Weights of a small GPT-style language model, trained from scratch on English Wikipedia.
Training: a variant of Muon for these matrices, 9000 steps.
MLP neurons of a small language model. Each row is named by its layer, matrix (up: input weights; down: output weights) and neuron, and shows model dimensions 112-367. Each number is 128 + 32 x the weight over its row's rms, rounded and kept within 0 to 255. Numbers have three digits each.
After each neuron's rows, "fires before" lists the tokens most often just after its 100 highest values on Wikipedia text that the model never trained on.

L4.up744:142169173140154197136111152093125054183129112110085111144132137138117159113149156123118121133128122137130132100088103129094145108099134111062122150154134081067155110114129084170075176127148108077158093093097054109124118135165166087145045075115091122142117149117079157055162174168108095158169169133172111071173135110117152139147111140150207105082157127136144166112175174129144137118143146088106153136157087114139124152150152068148060146091150126109130108129091127139158091163095113155175172090113128079130141092212114088191124104067139135140146141148174127149082182162151120149169118145118080113138096082116194063130181189123099148145115149116133157062094109111126166164108127111109169140153095060109175144107176155069093135115173120085180136145116062142160097199201163
L4.down744:117140117146158188137131107141071134084091144170145171055140108142146101163124135168107140160158101100099134132093091080183122150184098129182105113127148162166124104110160176070106149155150097131139094187169182095115114137123132117210129166149202157147124118139139151114073111112155106080078087095150071118102175129146140153124137145193109084041125172119150163149104125089110115108113163119153178163109140119152078075101118116146165131115102108168143145130087131091113186148168170161102032122082145065076158147140123155160113148142095158109134115113142163113095180151120152187127127098160121138186141176152107159142119155208131095141131124163105105079085126090202096080117094150119129086094120112148105094109133131136144036177127132174118105141112114134092149110132138
fires before: "2", "0", "1", ":"

L4.up920:130107107136106115167078153130128167116133090091196130104134100159122105152077193059140156136114053115128117142123205124089125090068135149098110133132117069150136150200149075081026167132178103089159125123103153137112127083142177177111123131184126138120131114170134104160167067116153153177121149163166143145144057110181122097130061133089118112132093153155161145139147109117075107158178104095180086091106099125087109128108196134148128116101130131161098103159103124116123098146152178140083150073139096120129115172117104086155125102093136170114096115124122157146124142117152130132126135072133119042159182134121159115163121081131111088169097126134050162151146094111114164067111147094096148125143158132120131112091136061126129162093114162093126124131148139154138131180113173
L4.down920:148129112081103103134145052175099151120075127126062114171161119139056157181107093162117152164112105101108123139104047082101183172168141174144173079084115155126143087143124146099159142127131155125104072128136094143132093118103103140108145173107138080171117134153088120105125149148133139096120103162094125104157154203155124079119181130113101164126119111143097113120148131143143126138112155110059166144161170142050160127200104150111150146057079139112180126189123080165168134117120174117153136140163114132118112132080121091168091119162087098115104130079125122164108105102133124119098094082122107170112086106098138087148118167094108181067098126115204130138133185152055102138153179084161202139133106086139114140080111187129152103138108132126163144072109118070109139102122054
fires before: "5", "9", "6", "3", "0"

L4.up574:098126124132116099126082141172143111199120052111109137093078105100094129140144126086113072155135115065108119088144101181093134096089041141151123130135166127136139142160136139151095098166172105156134109111165139174158109143198150120118159140172141142119130199144134109101160139071069109102128108130101074070119140138090115156112080211213103156107133152150139138121130087082068142125139119196112126103160152160101160167155099100139131205101138098121142134112105127108090170131142194136139160062080182137146119082149089095104120173206145128124128141082083164137095151104152147110136153123134065133108116132108158128142122156143164201159133073120185172094126134116159146140089108122094186157162115144142160126067163164132123084116162146068094128147119069168140107125131173
L4.down574:097140123148124196116153112089125146118127149125149166166211141135178105123138203108131187151195121195135105077175133110173104111179097135120181119134149089104145179153068133054171134093135147104160176141174087164168189112177203094120155169128137158154109101130103097114107107161160081131116157095177132136164103066154125088156150075112163069117137127128151126114100135075158119099115162089115136182167088129095149112131105151107147089100126098128163116145212145134137146129115157064165127118188097080115196138118068107164205093086117168172109117173114180158123147193119164086093077104152115130142081096126144102123081118142132113085108158144071124121160104105118116128157117135106069127079112100119132100163119120208123161129133158143139137144164161114129080104101120
fires before: "9", "1", "2", "8", "0", "7"

L6.up14:112146092109071156167139065138123136137136128150137122142134104112113189090139157113113081135079120120103121136112135126078166107160074094139099138108120132129073130146113138118105124110128157137099115064162127140123091123090129113118188111155140152105132140106141149178118143098140081096153144138141150142143144191134113098167124118129073142141116156079160060134155184154156128076068127117146088142129136197058140128140175137156173129115111133080137122123076173071102093167109111127135117071136140068162167137144150082126063140138083133085117118089117170112101147129169121115086107095082088064165088186113146086143147100109076126136102165092174136142158154060129107186116129082105177118146148175150155059205087109153114070139188098130196111162085132133100111127104135
L6.down14:124089129125131126117183190176105129159062087130116106205115139138108169111132135175095156149151119172112083145105102124164105126160126122138102096137167116069143098178143146132156137089142126134097096171135100104134143133155134113213145107152104139152123155125135164069092131136163183211088115136107141122102122114153104163095131067068124205137149135158142132096135042198027092147128125115206131159129098160166113137187092131095146118120164084121094100189135136150133137116111111091160122169114127117125108112145130115123141131113073114149107132085133114116135122182117162172117137069150114137137123118098120132147104142164138090127209139087108134109101136122131089064091156182100022145129126115080152096075142123116173130136057096150105132098168137103137113102163142
fires before: "1", "3", "0", "2", "5", "4"

L6.up1074:111148119103108182140092109094136089124106139095148112199087123103148152117150091128092067152194074106138188164155076165066113113175096133161191123137100151126082092092123136164130163077144100120109112168124163136163084132120099075155131087136119105141110106098134101114109095184118111103134149154099158128094099151157122119112085105123087187106126150128104160122082151072063138122143140036162121182084133093155074067150136107152172120116138143142113158079142143104161086179144143133144172173131157070132091068123122096191126117092138084097101161153144138140157108159056116131152144126166086090091135140115205155170188107136143095116152124144115112102136132116175186113158063139097159133145085130113104138116180070107121120123148144144142123139139078062095089125101201
L6.down1074:070134125135144181091078156160100124196129151116067141090145105180139130139139177089149154124101182168111096171097174053152137153172121138149082152143069055149095127151109131122161095098088184135129113134131137078130165152135187172136225162112140139134123124149122137122083134080141105113113076108110072112155129130175151120111149172107153108065106122152085116120167084181132134162112134109172102076139136174105137102106115050162083068099145069068152085114147114132055133166104172137183103183097182184120122174160097145102162105097127145154179134099112160122107146135113172180104163102098154114132164112125098123086102151130133150124128129157140175157158103100093096159079139141106100111095169138106138141114121086141104161152125140135096144101174122219193077111139072
fires before: "1", "2", "0"

L8.up97:148102134166135201132095130138115081153116113120110092097151173124095170125116121180148132109094132129121140145128109120131109127106060103107117125136113144097130173126130119069175156089119086118084125138119161215178085080136123129152130096149145178109202116071167176144096123113151124135162187097113165143104095161145120119096144056140131110101169085129120156151133171094127089111137106161116148133129139082067166117141092104134147061090114160161126125084055134128114085139124171083102171099079092120150118123064177113095113152173141109139117134084115138181150110109169158117155103173140150115132192148074123107140122191089142141143134166125069108106089165144179080122105086114060141167154125150165158142097091109152118132168208141124134088139165058091171171082154104
L8.down97:161158166210080150124095126113169089128121130160191159161110070121099132119098090115150128124071101124103115147102116105123182073140127099139108084158148139113119109112094118103106163124147140145154180143112120118188163121134111091163069089134134102163109169073079179092075192133101185144117125145111105100082156149149115109072031101174131120140080169177176123056146073159113132141109114115140072091140113113189169103138164115135095107158156149095125122063137188100120107177159130090135124091152127144131101098137096151130160108073175167120100146081174120113136201181113126205113114154078132143174158128151112150116116132148116139078111148135143096137073200096183115144114166150076126171089139089139114141086166127148152087066166084138182065093169102095121138142141126
fires before: "1", "0", "2"

L6.up8:146133155088100124120152102148092144138173091134143105107067152108133119094183161055102173168093129117108143119161083135163105116133123173109183086150137130163105110142117089095069143132141135143113145131055192150096131109086134123097208148152061077139120185138125127142156132117116116168151107098084126060142102064098163047075096095133105148175114061152098134148130077154046166188135140138071105101132142108123137157113111135099096052076117134113118114132133097112101073104169167113108114051193102074139138117082129113155128162146137073168046112055152128090123161115085092142093092106115122116177161142156184111169096059111168155154132105152072202141098150152103118141100124132079131165133143190136158130183109154085143080073079050120133111162073084165198124150131095
L6.down8:135139116178157069224164084155142178135087161123065149130158122140122075073102120179191156149149149093129060116080174105022159160156103080100115148114109173161179159108126165140115149166120181085109134111164124134097123086130153117149121138126154149113088126148129127073114083087171072116088176148117141134128148104186065122096185120121140156123125118177111103142123166179085076124057111111169145138108119126139142073090177114083145170117158150142148116179113089116152167125136162129176116194129097134081129088158070150141124110156111103151161166170118116163105155128144186141195203128102143170105069101124095137181125135107119093109088140097177088132129185102133139124130104133160181116132133101070118167108140115169137181197153169209155167103170147114109052079116107
fires before: "4", "2", "6", "3", "9", "7"

L4.up492:187206123145181107145120136074153091126089146141141172144146165162158144132133108080089116108138176057125197111073103102128115143179120192187153150136118131086099099179104114124170164115106142142076165096125160089179143136151061165114153121115124104168070124135168106165059140174099159113165114170100140096173095104176091140181089144168127085074123135161141095155160143153169154074108151104142111141137141135092192116130082125178090141107108126151124052119149153159164108101125144186091122119197150119125164060159112075092082140099149126154133196159172182178103114119147094216147105128087146062123118136132123131162118099122095058089121144120101095135152123153109159136093116160103139099119108094126103134133156156129080133075172121084107133169137157170103092177126149
L4.down492:106100089117084197151083111133130159185115111120107137133169065117080109108163184201167129125096138145114130107134172099143148061120099104052122125157125110171134137079098174121098143105159126135144122122155113169112143156079182060138119115152102177131169148129067110115197099125126107122084133091153134133119163089107167097094196170109173176221145137096159161127109121097116151134146139163102150125107118122161042138144110094067177151113143172122121142137073101138112161127125119149109107132107109094110094131130149165153173119153142105100103078094120121064167186091148130098161155099160129170131152120124158093134140141139147210141144140185156150113089180151161093058102164155168133124143116134182157144105113094101159142136093106179143077081053086114185183064129102
fires before: "1", " |", "2", "3", "4", "7"

L4.up237:160117152099055105148152126087155150100166110097152167149159152119177166133154135164120128101102132071121089072154088115085143144142171105162130110079098165169112118183141118099109141097128129112170192127169141159158077131093121179122111131113145104156161152122099128132070175082077145112157124147119146130142165115130140139127164122143129126093117119160120085158158085091201129091099138125129076146116135130154171149129152133111145149122126082126175115100111141096150165161163085111088143140137156061159155096121125158107106173123072171183142189043103123161111087074110125085110137162046080118112112127128120122128170178129067127142135074122119069148122123090090131177085147092118154139149161114132120131140138122143115151141077174169147112168154091095083140167172110
L4.down237:099129166173160138169150136202160116116068066153171093096102143128072071123115139105123185178125148138108171154112164142164101074096097132077100106181106082131133134126149188136111115141181112168179123148099125158133186146197163149148123109125153174090128101177064137145187125104146116203116137172127116090134114158114146139149053115128111124082114145044102182111097172151071126167105132166166135108155135137095101113141082112154167120127206123097102065099110168119139144132134162141151138133066122131112088140102125076063075129144126112113094118133177101132158154162089164142169095072215190127116152153151122141126092119093179133099079164122130114081161116162167105150145149164143078135159086192161095171132079128108124151063197115054120112120130104132145131124133147
fires before: "1", "2", "0", "3", "4", "k"

L8.up571:118132156082114184118145141164124158113146046141146108142123118062135114128138095129107136107097209155153144054128092103166163140126088147099175129176117164103165147134075103143068128158128112173141154114084104148140123177134168133169112158178149158114088177130180044130105123054187107072140171127108138130162112128157166174149139119094120085115166161087170177122134127074090157067129163163120099093152102128074172102131066142125167093073162163096104177126155160114101100156171099110080126066159091125101117049135155161110097117182142083118156135100115118131120087173100091075173112099101158144138075078138156123151098179201175102161191128107137125071175134121129141121108170139139059148075142125130108154130149093104063072129078178092158133111164134177146142125104065
L8.down571:136127180093173144156058121118174137162100152161155169108139152192139123118131162161155140115206107134080081150086106107118120115143144165069152121111180130087148144182153126135153177088023180125038103109150145118104164113117140141149131090089049175163118092123116134137140158175142091111161202159071152102069162119085155147158132117153150062134141100144072121119065070141084159078153157115151157145129158121102126125064107133125141124107087093115150123189180137096068102082108068129139099097151187114092143065064098090105085104169128120136100109118097157168151141161172105147122100161134100090151116156157119129104105141133139148097131082132116082075093105147198105064161079137121139161136152122060146123094131104149108111095150111157120166149121141163120078123106141
fires before: "9", "8"

L6.up288:160170175100157131083125193130140121113095181115091184132129188212118152078148177113161057124162155184187140076097113123052176124175148111106068187136166073152088080112084120209076174116096085130139080138130150105166191131164136066149075153169117144125143140099097113094146118137089107102137146121120177101132073119134160126126098155155164084078161158081107112149106165152113141132125112147130140112072085124207173144072111114105091027139130116170112151162130156134182115144153140145074093162173085081145143043180084125090137091141125104110081130188186121125099146139136108100136089147126109105125100144110099090209127137125100114093123093104130159118114121066096134098117108128117148093161151194144154139110106135176156124107151165166107089163117117172120147139148158
L6.down288:125086126137138138106136154140087109110156130175100107094159121072073114119048167149110137162065172108101119137083081127125185116126112159074155090111101151110148133127183105114179197100151070072110087116150094128130103128151174137148173181096175105154145100091101147116116160089152119096033136068132051131134144090160155181109199104202115108131129142172139097116169166107100138177144149187159097152094156142112091144139096104144100153105165118179120099145131138110168168112158113130132116094094134182114082157132115118152108096110156135190116127130099125128170148126157182144067145101116124146112127112099115153048144088181141083117086094172086108078138158173175140094101165144122110136098138115158118142104129075086095188149104072117121055099094105113162164143154089
fires before: "1", "0", "2", "9"

L4.up239:137113098081210160147144103127131147155125117090153101132167094143150136083088159184199098164201164150083095091083123095154183118131105116098145144091127102127088051104153132167107106137103126124135142111072152146070116157146117122149150128107160189136157063127115170116157172128120142073250074158091111121134110168101169103147113086135090161097106168139126131140084160186137116093161159142156127195157120078098107140097154158112139117082132149125120129044169114185154105125144127126159136096050068098156124092158114130107110151156054176142088117121154079179141141124214161123101135131138137111166119181096135103103124153138132156069117153121082097136125078127145122153083112179093106186173128055170131133120167128151081110146181182154123131179153204182074154166160124
L4.down239:131112146128077137097146134126113093159095133146096187125168128178101128122174172162125137135117094160181150094123150140141122112147136114111108170163130149079113137138080129098143146141182127179101114109178148145194120072114182168108135101155082180079071163154147150121101115138170188130110092140155126120162146114131168068129097105118131143092131112132160113111112169135071141170096052133127122109134101137165111120118084090114109113072049088107109186106130161164141130117121189095137126150118176153099131175114147181132101099145189120153119136090129156150140110127093195164141143077142142076105151083096099192146120122106185090139078153110134107145164193167101121026132149045120115112142131066096103120070142194186156131149132076140068096138134045139118174136151131
fires before: " |", "1", "2", "3", "4", "0"